Weights of a small transformer language model.
Architecture: rotary positions, no biases in attention or MLP.
Training: 359M tokens, 5298 steps.
MLP neurons of a small language model. Each row is named by its layer, matrix (down: output weights) and neuron, and shows model dimensions 128-255. Each number is 50 + 10 x the weight over its row's rms, rounded and kept within 0 to 99. A neuron's up and down rows have the sign that makes its largest values positive.
After each neuron's rows, "fires before" lists the tokens most often just after its 100 highest values on Wikipedia text that the model never trained on.

L10.down109:44 62 52 60 40 44 39 51 54 43 37 47 51 50 42 35 51 66 42 58 58 45 52 47 41 37 56 42 47 58 47 29 43 59 50 43 74 53 34 45 62 53 39 59 35 45 43 46 48 61 65 56 35 62 39 19 75 45 59 48 26 55 51 48 63 47 43 58 32 40 34 42 59 55 63 39 21 46 54 37 44 68 52 62 61 69 55 50 61 40 34 42 48 47 62 63 65 54 76 47 62 37 66 61 41 45 53 38 49 48 56 57 65 54 67 55 39 51 62 62 70 66 58 39 48 64 44 26
fires before: " that", " the", " it", " \"", " his"

L6.down408:44 47 50 41 43 66 36 62 42 51 56 37 49 40 44 64 51 39 67 50 37 57 61 50 47 41 46 36 30 59 59 48 62 40 42 24 58 59 48 53 48 60 60 48 44 38 61 57 54 51 50 55 47 46 27 44 58 44 71 60 33 49 37 48 58 41 20 37 53 54 48 31 39 54 58 47 62 38 49 45 55 37 56 66 55 36 61 57 35 55 53 54 58 58 53 38 58 34 03 69 57 44 43 62 56 53 53 31 47 43 58 54 37 55 55 49 44 48 76 48 59 76 54 44 52 42 36 53
fires before: "\n", "-"

L2.down85:38 48 46 43 35 62 54 51 67 43 62 50 66 52 50 46 55 41 44 32 30 53 49 42 52 40 63 38 55 35 47 53 59 54 45 57 42 40 49 55 33 58 48 44 61 48 61 58 54 69 46 57 45 59 42 57 50 45 47 48 49 57 53 47 56 60 57 41 35 51 50 49 51 80 48 37 76 52 66 56 63 37 45 48 54 65 56 63 42 56 65 58 63 51 40 46 38 44 45 46 63 43 53 57 59 51 68 40 69 45 56 51 52 33 51 57 40 53 51 41 60 77 58 46 37 49 45 42
fires before: " are", " is", " were", " was", ","

L7.down278:61 36 56 46 48 43 53 58 42 59 50 54 39 47 45 39 45 41 69 50 55 46 53 53 49 42 51 35 47 50 50 40 50 59 53 40 56 38 52 61 48 40 58 70 54 39 58 54 48 60 44 50 44 56 67 61 43 53 42 55 64 41 49 59 41 64 49 21 49 54 55 45 61 50 52 48 99 48 50 50 57 63 41 67 61 55 50 39 45 50 52 65 41 63 46 55 53 38 11 49 60 42 61 62 58 44 46 64 53 34 67 50 55 64 57 68 43 45 63 49 45 49 51 48 44 35 59 41
fires before: "\n"

L11.down292:51 45 53 38 50 63 45 55 56 53 45 50 47 53 52 38 55 48 44 63 56 37 46 65 48 45 47 49 67 33 73 46 43 52 52 41 49 34 46 59 54 67 50 52 50 49 56 59 62 41 53 68 58 50 70 50 37 48 52 51 48 65 60 43 54 49 46 51 37 63 61 58 43 53 66 51 80 52 43 60 59 52 82 72 47 70 31 41 41 50 43 30 49 45 31 39 53 62 18 68 45 60 50 51 29 47 60 57 52 48 57 34 56 52 53 42 51 76 42 49 39 54 45 52 46 48 50 57
fires before: " ", "|", "\"", "A", "\n", "FRA"

L8.down540:62 47 38 36 54 56 47 42 25 50 39 43 57 53 41 41 52 47 52 56 56 53 64 46 22 51 43 63 37 57 55 58 54 53 17 55 52 67 60 57 47 56 53 50 36 53 47 59 55 42 58 60 27 33 51 54 45 64 56 42 57 53 36 62 56 55 47 52 31 38 59 44 63 54 53 49 32 57 79 33 16 65 44 50 59 56 53 49 48 54 33 36 53 55 51 63 54 36 61 47 59 70 50 51 37 43 52 21 40 57 51 39 60 52 27 39 44 61 43 63 43 27 59 60 34 48 60 66
fires before: " the", " a", " \"", " by"

L2.down494:63 45 49 58 58 58 51 47 52 65 37 56 56 38 61 51 72 63 46 34 50 53 55 41 60 49 59 33 45 53 54 53 63 45 43 55 39 47 74 54 66 44 59 40 51 51 38 32 49 57 56 48 57 41 53 57 50 42 47 38 64 48 53 59 46 56 53 59 41 48 51 38 52 46 50 34 35 54 54 51 59 51 44 45 63 24 44 45 64 58 58 53 41 40 54 44 57 33 59 50 62 46 37 48 69 68 43 45 49 57 61 53 47 50 54 40 58 35 45 27 51 59 47 32 54 29 35 33
fires before: "\n", "---|---|---|---|"

L11.down388:36 52 58 73 42 49 55 67 54 63 42 43 51 37 48 36 53 42 54 66 56 69 44 48 64 61 52 34 40 28 61 42 48 45 55 53 32 40 51 49 55 55 33 54 41 39 46 44 30 47 62 56 46 43 56 50 57 58 49 43 49 40 45 43 41 36 49 34 53 58 36 48 41 45 46 45 59 35 56 55 45 40 57 54 55 53 46 46 50 41 61 50 53 63 59 63 37 45 40 58 53 49 54 38 59 52 59 35 45 47 50 56 46 59 59 63 65 48 40 45 55 58 62 54 45 48 42 39
fires before: "\n", "-"

L11.down403:40 59 46 37 62 48 41 40 58 64 46 44 55 45 41 48 57 48 64 53 61 62 44 36 44 59 65 58 51 57 52 61 41 56 37 47 43 44 69 50 52 32 49 57 42 38 57 39 40 51 46 37 33 53 45 79 43 61 48 78 51 40 59 64 41 39 54 58 49 26 50 48 38 45 42 50 74 59 42 51 54 43 32 55 55 47 38 45 55 39 44 55 51 46 47 52 57 65 00 55 49 54 42 52 68 46 55 53 40 62 62 43 61 55 45 55 52 52 88 46 53 49 53 50 57 52 64 46
fires before: "\n", "|", " Upload", "-"

L8.down403:50 28 42 43 57 60 48 60 70 47 45 56 46 37 54 65 51 48 54 56 43 52 52 48 36 48 44 44 57 55 37 64 51 31 27 44 62 50 47 51 67 45 62 38 42 60 56 52 48 53 54 67 42 38 37 30 53 65 51 76 46 53 48 42 43 45 50 49 51 52 43 59 70 60 38 58 99 54 57 41 58 62 47 66 37 60 51 34 38 38 45 44 61 52 49 48 55 58 50 58 31 44 50 57 32 52 58 58 51 42 58 40 69 53 42 61 33 51 50 57 62 51 43 54 47 45 57 35
fires before: "\n", " The", " It"

L2.down161:54 41 21 51 57 63 43 55 52 56 45 59 77 58 48 61 67 34 66 28 27 58 60 42 39 54 46 50 38 42 46 56 38 69 46 46 45 61 47 48 42 61 47 55 52 58 45 56 57 60 45 60 38 55 49 59 62 41 46 48 42 68 74 50 74 49 35 39 46 59 60 51 48 56 42 60 36 62 47 67 55 64 62 50 52 68 48 30 57 47 54 42 51 41 36 60 49 46 48 50 47 60 48 58 40 50 60 38 17 65 56 42 37 43 54 70 44 52 45 64 46 48 50 60 42 53 50 63
fires before: " |", " of", " in"

L11.down157:55 69 58 51 40 52 47 66 46 45 46 30 58 51 46 50 50 60 55 58 44 55 61 62 67 39 50 50 45 21 54 46 51 43 58 60 40 49 56 45 49 56 63 63 40 74 53 36 47 36 51 48 48 66 58 33 75 68 56 32 49 44 42 60 51 50 48 52 42 50 50 58 42 39 41 53 23 58 40 51 65 53 58 51 67 48 55 50 56 34 54 69 43 58 52 32 42 47 87 59 78 47 45 37 53 45 48 35 49 31 47 51 60 43 45 39 57 64 49 37 72 56 55 67 64 34 65 70
fires before: " October", " September", " November", " W", " L", " May"

L11.down510:59 45 49 49 55 34 63 46 45 67 67 51 57 46 45 43 43 46 56 28 41 47 56 59 35 45 45 42 40 51 44 53 41 41 46 56 53 53 63 63 59 44 29 52 38 41 49 30 52 49 45 42 32 45 59 38 62 62 40 45 37 62 43 48 58 52 32 52 43 47 62 54 63 56 38 46 20 57 46 48 48 55 49 44 48 49 55 61 44 51 53 52 42 55 48 61 45 51 30 59 63 43 54 50 49 42 57 26 24 43 35 41 39 59 53 45 63 56 46 47 54 64 48 60 36 26 52 62
fires before: " |", ".", " 5", " 7", " 4"

L8.down59:63 56 55 49 65 51 57 40 61 53 43 57 57 40 55 55 30 56 36 50 36 54 45 50 53 38 36 40 59 41 46 52 43 53 37 44 62 60 65 64 71 37 53 56 38 44 64 58 42 57 60 55 74 55 41 39 49 62 62 75 49 52 46 51 37 41 59 54 69 68 44 62 50 46 51 47 53 49 55 40 71 65 48 61 29 56 41 54 64 53 38 54 56 42 51 49 42 56 31 44 48 53 51 50 30 39 44 42 54 42 59 41 31 58 64 56 50 64 29 60 41 52 56 30 50 44 60 68
fires before: "\n", " Ajax"

L2.down451:58 30 50 42 42 59 73 66 53 35 55 46 56 48 46 52 61 22 51 41 43 51 52 41 57 40 63 41 61 40 46 67 48 73 73 24 50 49 36 53 29 47 53 45 56 40 27 52 54 50 34 59 39 57 54 61 57 36 47 44 37 51 47 44 37 58 44 51 38 58 41 40 60 48 57 54 62 58 57 46 62 45 49 57 57 61 56 63 47 38 45 64 58 74 31 50 31 61 39 53 54 39 46 41 42 32 42 55 49 60 60 49 54 63 48 45 50 48 53 46 35 62 60 49 42 62 32 49
fires before: " is", " are", " were", " was", ","

L5.down411:54 44 54 51 65 43 37 66 50 39 52 32 44 50 55 51 23 29 51 34 48 51 60 52 34 40 37 49 47 50 50 50 19 39 45 44 48 49 22 64 53 47 53 59 58 37 48 58 69 55 48 60 52 51 59 56 65 52 42 69 52 40 80 57 46 65 49 51 41 56 50 52 50 41 50 44 27 59 53 70 33 68 47 64 50 54 36 59 36 51 27 58 58 42 56 45 55 48 59 55 37 51 59 59 51 51 45 40 33 49 51 55 45 59 54 47 41 51 43 63 49 40 61 51 55 51 48 50
fires before: "===", "==", " |", "-", "|", "The"

L4.down541:50 50 60 60 48 47 43 50 50 57 35 43 30 46 57 54 34 51 55 53 41 54 51 42 64 48 33 53 41 51 62 61 52 34 54 47 59 35 68 37 57 40 50 68 46 47 61 57 39 37 61 59 51 42 52 57 44 52 41 48 39 66 39 39 50 52 82 54 51 51 45 46 44 57 52 58 62 54 50 54 45 44 50 41 45 75 48 67 47 56 49 59 51 47 27 49 57 49 57 58 50 57 45 45 56 37 49 53 42 54 48 41 36 65 60 52 42 47 57 74 22 42 28 59 38 47 43 47
fires before: "\n"

L11.down306:47 41 38 48 54 63 44 64 45 25 55 47 47 49 48 47 49 59 49 38 36 40 37 48 32 39 46 41 39 56 28 55 54 38 36 60 50 42 47 43 59 63 58 36 67 56 47 47 31 61 51 59 45 53 50 41 60 62 57 46 57 65 44 32 57 39 55 49 38 51 55 46 74 40 52 52 78 62 35 47 47 44 27 69 56 44 46 32 60 49 49 52 43 59 46 58 60 48 00 58 68 54 47 66 56 47 58 56 51 50 41 74 47 51 51 33 42 53 55 61 46 57 61 45 45 42 50 65
fires before: "-", "\n", "The", " time", "(", "In"

L6.down523:52 42 64 57 63 50 50 52 61 65 53 51 45 55 44 53 50 55 31 54 36 28 59 58 44 27 50 47 42 54 55 40 45 42 62 42 52 54 57 40 47 61 46 55 55 45 69 59 40 45 54 54 51 47 41 59 50 52 45 56 69 36 45 62 40 57 43 39 40 43 48 38 46 52 67 38 99 51 55 51 48 52 59 43 58 49 48 52 39 42 32 52 59 46 57 59 73 47 05 47 71 47 46 55 56 43 56 35 64 28 58 51 63 62 57 46 51 46 77 47 41 43 47 63 54 59 62 44
fires before: "\n"

L8.down198:52 49 45 49 45 56 52 59 61 49 32 53 52 53 46 56 45 60 49 65 39 58 60 47 46 46 58 45 58 31 48 60 65 41 38 23 61 57 50 54 49 44 63 54 59 72 56 56 39 55 53 53 34 32 40 44 59 44 42 54 39 47 62 56 56 47 57 45 46 66 54 50 54 64 55 44 99 30 65 81 47 50 36 60 53 57 41 50 58 37 46 30 51 44 48 64 56 52 40 46 36 55 60 45 57 41 53 63 45 42 57 46 50 55 57 35 58 62 53 61 54 55 53 44 51 51 53 59
fires before: "\n", " The"

L10.down368:55 58 47 39 46 34 35 48 44 61 49 54 36 29 40 46 56 53 39 58 49 58 46 50 36 46 38 68 27 65 33 39 56 43 50 51 59 46 48 47 52 42 46 50 49 37 54 44 56 43 42 55 26 54 50 45 63 61 64 46 46 39 60 50 54 52 41 70 48 24 49 70 71 49 53 47 70 62 51 45 44 62 57 43 51 43 63 66 45 37 50 29 58 66 42 52 53 36 51 43 66 62 57 65 50 62 40 34 50 66 47 52 66 51 61 30 40 55 69 28 49 58 59 70 47 49 42 54
fires before: " that", " the", " his", " it", " a"

L6.down294:46 42 51 56 49 44 43 57 41 57 60 61 57 60 44 58 44 33 58 62 51 67 51 42 59 35 53 26 43 43 37 51 52 56 59 55 48 46 50 53 58 59 49 52 62 39 47 65 39 46 45 53 50 60 60 66 51 61 46 36 49 47 59 58 46 42 64 58 81 53 48 56 55 64 41 54 74 37 54 52 39 54 75 61 54 40 48 55 52 37 49 46 50 55 52 45 50 48 21 53 61 50 44 63 61 40 55 50 63 56 59 51 46 48 48 50 53 57 52 45 56 34 42 63 63 38 63 48
fires before: "\n", "-"

L7.down450:42 50 52 61 59 49 73 57 59 57 39 47 38 45 39 51 39 65 54 43 56 33 40 44 57 51 55 40 44 49 57 49 24 58 46 46 60 39 39 51 52 47 77 49 62 53 50 53 28 43 55 62 65 67 61 72 39 49 31 50 60 48 55 57 34 54 49 14 52 54 35 36 45 36 59 31 62 51 39 48 64 51 54 67 64 50 46 44 48 39 67 43 51 54 52 58 49 33 35 73 57 45 63 39 62 52 40 47 46 30 66 57 51 57 52 48 35 40 67 38 37 77 64 47 49 26 56 40
fires before: "\n"

L8.down208:46 37 46 40 43 42 48 49 49 45 46 54 45 44 29 55 50 63 48 46 52 49 65 50 39 59 38 35 51 69 67 34 51 46 51 40 43 54 47 52 44 51 59 74 47 38 46 50 41 62 47 43 51 69 58 65 44 42 53 54 65 55 37 75 40 52 43 45 59 52 47 50 69 49 53 60 99 46 60 52 47 48 51 58 50 48 56 35 36 57 58 62 50 45 47 48 41 44 13 62 45 36 38 69 87 43 51 53 62 40 55 57 50 66 68 62 52 46 48 61 41 62 48 49 43 43 58 29
fires before: "\n"

L13.down605:59 56 60 61 38 42 53 45 45 46 55 70 52 48 34 50 48 54 58 61 51 38 68 57 57 57 49 46 61 47 50 60 56 69 62 39 48 40 67 39 49 60 45 43 46 55 41 67 63 57 60 52 58 47 50 47 54 61 50 43 40 42 44 55 44 50 45 59 56 58 52 35 71 68 60 35 43 45 49 53 50 58 44 46 60 54 68 51 53 46 57 70 40 56 47 56 62 38 51 74 57 58 47 44 45 51 35 35 60 43 51 34 78 53 46 65 69 55 41 52 58 55 48 59 49 59 66 55
fires before: " November", " W", " 38", " L", "L", " October"

L5.down286:57 46 50 56 45 66 47 50 83 50 54 58 52 50 57 47 39 58 47 47 46 71 65 64 60 49 49 39 55 51 71 55 45 55 51 37 47 50 47 57 43 52 53 45 53 74 49 55 45 40 54 61 53 50 36 39 58 47 50 58 35 52 55 53 46 56 53 47 43 66 48 55 64 44 61 62 94 54 59 76 49 62 38 47 52 53 50 49 50 42 58 50 62 30 60 51 40 59 27 40 57 34 33 57 44 51 58 44 58 40 58 42 46 51 49 57 51 49 60 59 58 34 58 48 46 42 43 38
fires before: "\n", " The", " He", " On"

L13.down295:58 65 34 53 51 79 50 57 49 57 55 43 57 60 59 46 36 51 62 55 52 65 69 56 45 32 50 40 40 59 54 39 48 46 51 57 67 41 54 58 68 46 46 38 34 55 41 52 55 56 43 47 36 32 45 33 48 45 50 29 60 53 61 64 35 51 71 70 55 61 53 55 43 59 63 59 36 56 48 61 45 39 46 46 46 47 47 45 72 41 46 24 56 59 49 59 46 53 51 40 58 63 74 57 49 46 65 56 63 55 59 62 59 58 53 35 60 51 50 51 48 48 43 57 40 44 41 47
fires before: " of", " in", " at", ",", " for", " and"

L7.down180:48 49 54 55 51 55 44 30 36 48 48 57 45 54 61 32 50 41 42 69 51 26 54 47 50 38 60 70 65 41 44 50 57 40 62 60 46 61 53 46 46 43 35 45 86 47 44 54 52 62 53 50 60 69 63 52 56 57 43 55 44 42 53 57 38 54 31 50 55 57 38 36 57 36 36 61 38 46 45 52 58 31 49 66 40 60 51 80 42 42 44 51 52 37 49 35 61 35 50 49 55 57 41 55 50 33 36 61 45 34 60 54 33 33 47 43 51 55 55 46 35 51 58 53 40 59 59 57
fires before: "-", "\n"

L5.down166:38 43 55 57 54 43 55 36 56 39 57 62 53 44 53 60 58 54 54 37 33 43 57 42 65 55 42 32 48 71 64 52 43 47 47 44 50 51 47 42 44 51 44 61 62 52 39 60 29 49 67 56 45 43 49 54 52 43 53 56 59 40 41 48 53 60 65 47 59 26 57 62 51 36 53 56 89 62 40 45 36 59 66 62 51 61 50 44 45 40 46 66 64 53 50 48 54 69 15 53 46 46 36 68 80 36 68 46 66 39 56 39 66 56 41 31 52 47 61 52 68 57 44 45 51 50 54 52
fires before: "\n", "-"

L8.down7:55 46 43 50 69 62 59 45 33 36 54 54 52 65 74 45 39 54 46 43 48 26 58 57 59 40 51 53 37 52 41 54 47 61 74 53 55 59 44 60 42 47 59 57 43 59 36 57 41 57 49 61 56 51 52 42 49 38 50 49 57 52 52 33 45 58 49 48 40 58 50 39 49 45 67 64 68 59 58 52 37 49 37 46 46 47 53 39 64 60 58 48 55 42 57 50 39 53 25 62 53 64 42 51 44 41 42 57 49 66 55 62 52 47 44 57 44 53 53 71 60 56 60 56 38 44 67 47
fires before: "\n", "-", " in", "===", " to"

L11.down280:36 63 56 50 50 46 31 56 43 44 45 48 35 41 34 50 65 70 55 43 35 57 50 70 36 54 40 42 54 38 48 65 52 61 48 41 35 50 36 44 62 43 58 53 53 33 56 43 59 46 24 59 51 47 35 41 49 45 60 51 40 45 69 42 59 41 57 64 52 60 47 60 59 65 61 46 62 56 40 56 49 47 50 46 40 53 65 61 50 48 62 27 34 50 53 53 50 39 62 41 49 43 39 45 61 55 48 42 73 43 45 35 36 24 59 42 51 54 62 47 58 46 35 58 48 39 57 35
fires before: " that", " the"

L10.down582:34 48 47 51 45 38 48 53 59 50 47 69 56 43 60 56 47 48 55 58 52 67 68 61 60 50 63 49 47 52 51 57 65 41 55 36 50 60 45 52 48 45 60 42 50 52 54 43 25 56 49 54 57 47 40 55 57 60 45 65 39 38 47 50 54 45 52 47 52 60 51 54 51 54 35 48 97 49 39 56 52 48 41 63 61 66 52 43 45 52 44 33 30 58 53 73 40 57 49 47 45 48 45 41 37 50 40 56 22 42 69 32 46 55 54 36 55 51 60 51 62 48 56 67 41 42 60 54
fires before: " The", " He", "\n", " It", " She"

L8.down536:57 60 57 53 50 51 52 42 50 55 41 60 46 59 57 29 39 46 54 42 47 43 31 38 60 47 55 55 54 35 49 55 80 57 41 36 44 29 75 45 64 40 55 62 42 57 56 53 52 50 56 55 46 74 43 64 43 55 49 54 40 48 75 46 41 62 21 47 60 60 45 46 60 39 67 55 65 50 45 44 73 48 54 51 58 62 33 50 50 55 63 44 39 49 61 47 56 52 26 52 56 54 32 45 44 52 34 71 57 52 74 59 55 46 50 35 67 66 47 30 49 45 54 60 46 65 52 38
fires before: "\n", " 1"

L6.down64:47 50 55 56 54 49 39 30 54 59 40 62 46 30 48 63 41 50 53 40 40 33 47 53 57 60 63 67 49 41 46 74 43 53 57 44 30 51 37 63 64 37 55 52 54 33 65 64 46 54 53 43 60 40 51 54 54 52 48 62 59 45 59 30 32 50 50 59 63 40 46 61 44 60 55 57 56 41 45 54 60 42 66 44 59 35 31 55 49 53 43 74 34 57 39 56 45 41 51 57 48 55 43 51 51 51 61 33 63 57 40 44 38 45 46 51 64 48 64 41 39 57 51 58 52 41 29 51
fires before: "\n", "---|---|---|---|"

L7.down309:54 36 26 41 41 59 39 56 50 55 46 67 58 47 46 50 55 55 68 59 37 31 69 44 58 61 51 35 48 29 38 55 49 59 45 39 43 53 43 40 49 36 48 39 41 32 44 46 48 61 60 34 57 48 48 43 62 43 45 32 54 53 32 56 49 55 68 71 43 53 50 41 52 39 60 42 57 38 52 42 60 47 43 53 56 43 59 54 68 47 64 42 38 45 52 50 47 29 45 44 34 48 43 53 52 55 53 43 48 47 51 53 54 65 48 50 36 42 39 43 48 53 48 52 50 50 45 34
fires before: " 0", " —", " 1", " 3", " ", "\n"

L13.down200:52 47 31 43 42 64 45 45 51 55 35 40 39 44 60 51 54 55 45 48 46 65 36 54 60 49 53 52 50 49 48 76 47 56 46 53 44 49 39 44 52 54 36 66 49 48 56 53 50 28 57 43 56 38 48 45 44 47 54 55 47 57 52 64 50 33 68 51 50 55 49 44 54 43 49 44 96 53 51 46 57 55 49 41 33 52 51 49 56 38 51 52 27 40 32 43 48 57 58 69 65 43 49 57 55 58 57 48 54 56 33 42 34 37 52 40 57 61 63 71 53 50 54 77 52 48 57 59
fires before: "\n", ";"

L6.down187:58 63 43 53 46 45 56 53 57 54 51 44 40 61 40 29 64 27 38 55 38 34 30 28 42 56 44 40 29 42 44 49 47 43 39 32 65 43 41 43 48 48 50 51 49 55 46 48 48 46 50 49 51 45 51 52 32 51 47 25 43 51 57 64 43 44 40 52 53 52 45 63 55 56 56 62 72 60 58 51 44 51 58 30 63 66 62 58 64 49 55 39 40 57 48 49 71 52 40 62 43 62 34 54 49 56 49 60 35 48 40 53 51 39 64 51 52 63 50 61 39 59 37 57 45 54 35 52
fires before: "\n", " "

L4.down6:40 57 35 33 57 44 52 46 49 57 48 55 30 58 69 50 58 40 55 26 47 50 35 33 39 52 45 48 35 39 53 37 39 44 39 32 42 47 57 54 20 47 44 66 53 43 62 40 59 58 71 50 39 61 50 60 70 41 45 36 50 37 42 46 53 44 60 42 49 66 58 51 55 34 51 63 69 54 43 66 54 56 53 42 40 75 52 55 47 35 54 47 53 50 41 52 68 51 73 52 53 53 52 46 61 56 54 55 49 63 36 67 43 62 54 31 64 40 66 63 52 42 45 47 49 52 51 45
fires before: " |", "\n"

L13.down272:64 50 60 56 40 50 43 61 45 46 53 37 62 25 51 31 61 58 49 48 37 41 75 36 57 67 47 48 59 48 38 53 37 48 54 42 52 35 58 48 54 58 52 34 39 51 44 57 53 45 43 59 47 59 50 37 52 36 44 60 45 60 44 48 58 47 50 72 64 45 47 45 36 53 55 41 59 56 46 53 51 45 39 53 47 56 39 49 48 54 55 63 39 51 41 59 56 43 70 61 56 55 60 37 52 40 70 48 38 57 46 51 41 36 52 62 34 43 57 56 51 55 31 52 36 38 41 43
fires before: "\n", "---|---|---|---|", " |", ","

L10.down128:45 65 47 42 48 56 50 39 45 32 24 57 64 27 43 67 41 59 52 41 54 56 57 53 53 44 38 36 43 44 63 59 48 52 77 33 37 50 48 55 56 41 69 48 57 51 50 66 37 44 53 50 53 35 53 45 56 40 40 57 53 57 44 46 43 33 40 52 39 36 45 44 37 54 41 45 85 36 57 62 60 41 52 44 32 47 40 69 35 58 52 53 50 53 39 42 25 40 37 49 50 64 42 62 35 54 56 32 68 65 57 58 73 62 43 54 51 60 49 61 57 55 47 47 52 42 52 53
fires before: " |", "\n", " –", " 8"

L8.down105:50 44 45 45 38 26 39 51 61 55 57 44 48 53 40 68 68 52 40 45 54 46 51 51 45 39 38 40 45 49 38 55 56 58 49 42 50 49 43 49 53 47 53 59 54 23 51 42 34 51 54 58 43 48 56 57 49 41 47 57 45 33 41 46 42 48 39 39 63 62 54 53 60 45 53 56 99 47 57 49 58 47 47 43 42 66 52 48 57 58 34 54 46 54 58 52 56 48 00 53 57 57 31 45 66 36 67 35 73 62 85 50 49 66 48 62 63 52 43 60 42 51 55 57 44 50 45 41
fires before: "\n"

L8.down214:50 41 44 50 37 36 47 60 69 41 52 60 52 45 53 59 49 62 47 53 48 52 72 44 53 54 68 39 39 44 51 51 33 50 46 32 60 48 53 48 44 68 48 65 54 51 53 49 36 51 38 61 58 64 44 44 49 65 39 57 55 48 60 69 59 42 63 37 63 54 51 58 72 57 42 54 78 41 45 56 49 53 65 76 42 49 57 32 39 58 50 52 48 43 48 44 47 58 19 56 62 58 45 52 73 42 60 35 62 58 52 31 52 66 52 49 53 52 61 60 52 53 47 52 32 56 55 40
fires before: "\n"

L10.down97:59 36 35 59 46 59 60 60 63 48 48 25 57 60 50 43 60 44 48 55 55 57 53 52 49 45 45 47 45 65 59 42 47 58 35 44 52 50 59 39 67 61 52 45 43 48 54 60 55 51 59 47 38 61 63 48 41 52 68 53 59 42 63 53 58 54 37 48 56 66 37 64 46 46 59 35 56 64 79 55 57 64 57 34 57 55 49 60 61 41 66 46 49 53 60 50 46 59 51 62 56 47 56 49 65 44 44 53 79 50 41 63 48 59 45 55 46 46 46 54 43 51 45 43 53 71 41 59
fires before: " of", ","

L8.down175:44 49 39 41 43 51 53 46 56 47 56 57 62 44 48 47 53 66 38 56 42 45 55 61 39 58 54 55 48 47 40 56 44 45 50 50 65 49 67 33 62 45 52 43 42 30 41 43 79 56 63 56 36 28 45 56 52 60 58 51 58 28 48 57 57 45 57 53 45 42 41 68 59 59 53 44 75 52 51 66 36 37 52 36 50 45 59 49 70 69 40 46 61 61 51 50 58 52 49 59 27 43 56 51 58 38 62 40 77 39 46 66 43 54 46 26 47 41 71 55 59 50 53 52 40 47 50 60
fires before: " the", " that", " a", " his"

L2.down229:55 51 47 50 48 49 38 50 44 63 59 62 59 45 51 51 46 48 60 46 53 38 65 51 48 28 50 50 47 40 53 40 44 49 44 65 51 58 44 58 53 56 57 33 58 56 52 50 44 57 45 48 59 57 53 42 70 46 34 60 43 51 44 32 33 48 49 53 39 51 57 50 50 50 52 60 57 55 50 64 62 46 57 56 53 56 55 31 64 64 52 49 59 66 70 62 58 53 42 55 58 57 39 64 41 47 54 21 36 54 36 33 47 44 47 55 48 51 48 48 61 67 42 49 58 64 56 40
fires before: " |", "–1"

L2.down131:30 61 56 50 58 58 64 66 54 44 34 58 47 43 40 68 49 43 53 42 65 55 38 59 67 65 44 52 28 56 39 49 48 69 52 66 37 62 80 45 52 66 63 59 28 59 39 51 59 40 62 55 31 48 52 55 49 59 47 48 57 60 67 46 57 51 46 54 56 49 41 29 51 47 52 64 62 52 37 58 61 35 33 41 41 45 38 43 45 45 46 34 69 61 55 61 45 67 30 41 52 38 27 56 53 51 45 57 61 48 55 49 34 57 46 60 42 52 59 38 52 35 47 55 55 43 50 38
fires before: "\n"

L8.down174:54 36 47 63 60 41 41 79 48 47 60 68 42 43 44 49 52 43 50 52 52 56 75 55 46 30 47 35 46 44 56 35 49 54 56 35 58 65 36 70 44 48 55 60 62 37 53 59 43 41 61 54 49 47 75 60 46 54 41 31 58 43 52 66 45 54 42 26 71 38 33 49 63 56 34 45 92 53 56 47 43 50 51 62 39 59 55 51 34 29 48 51 57 41 55 41 52 34 37 66 60 45 50 56 64 60 58 39 57 39 62 62 31 56 56 52 57 46 66 49 51 49 50 38 52 43 63 35
fires before: "\n"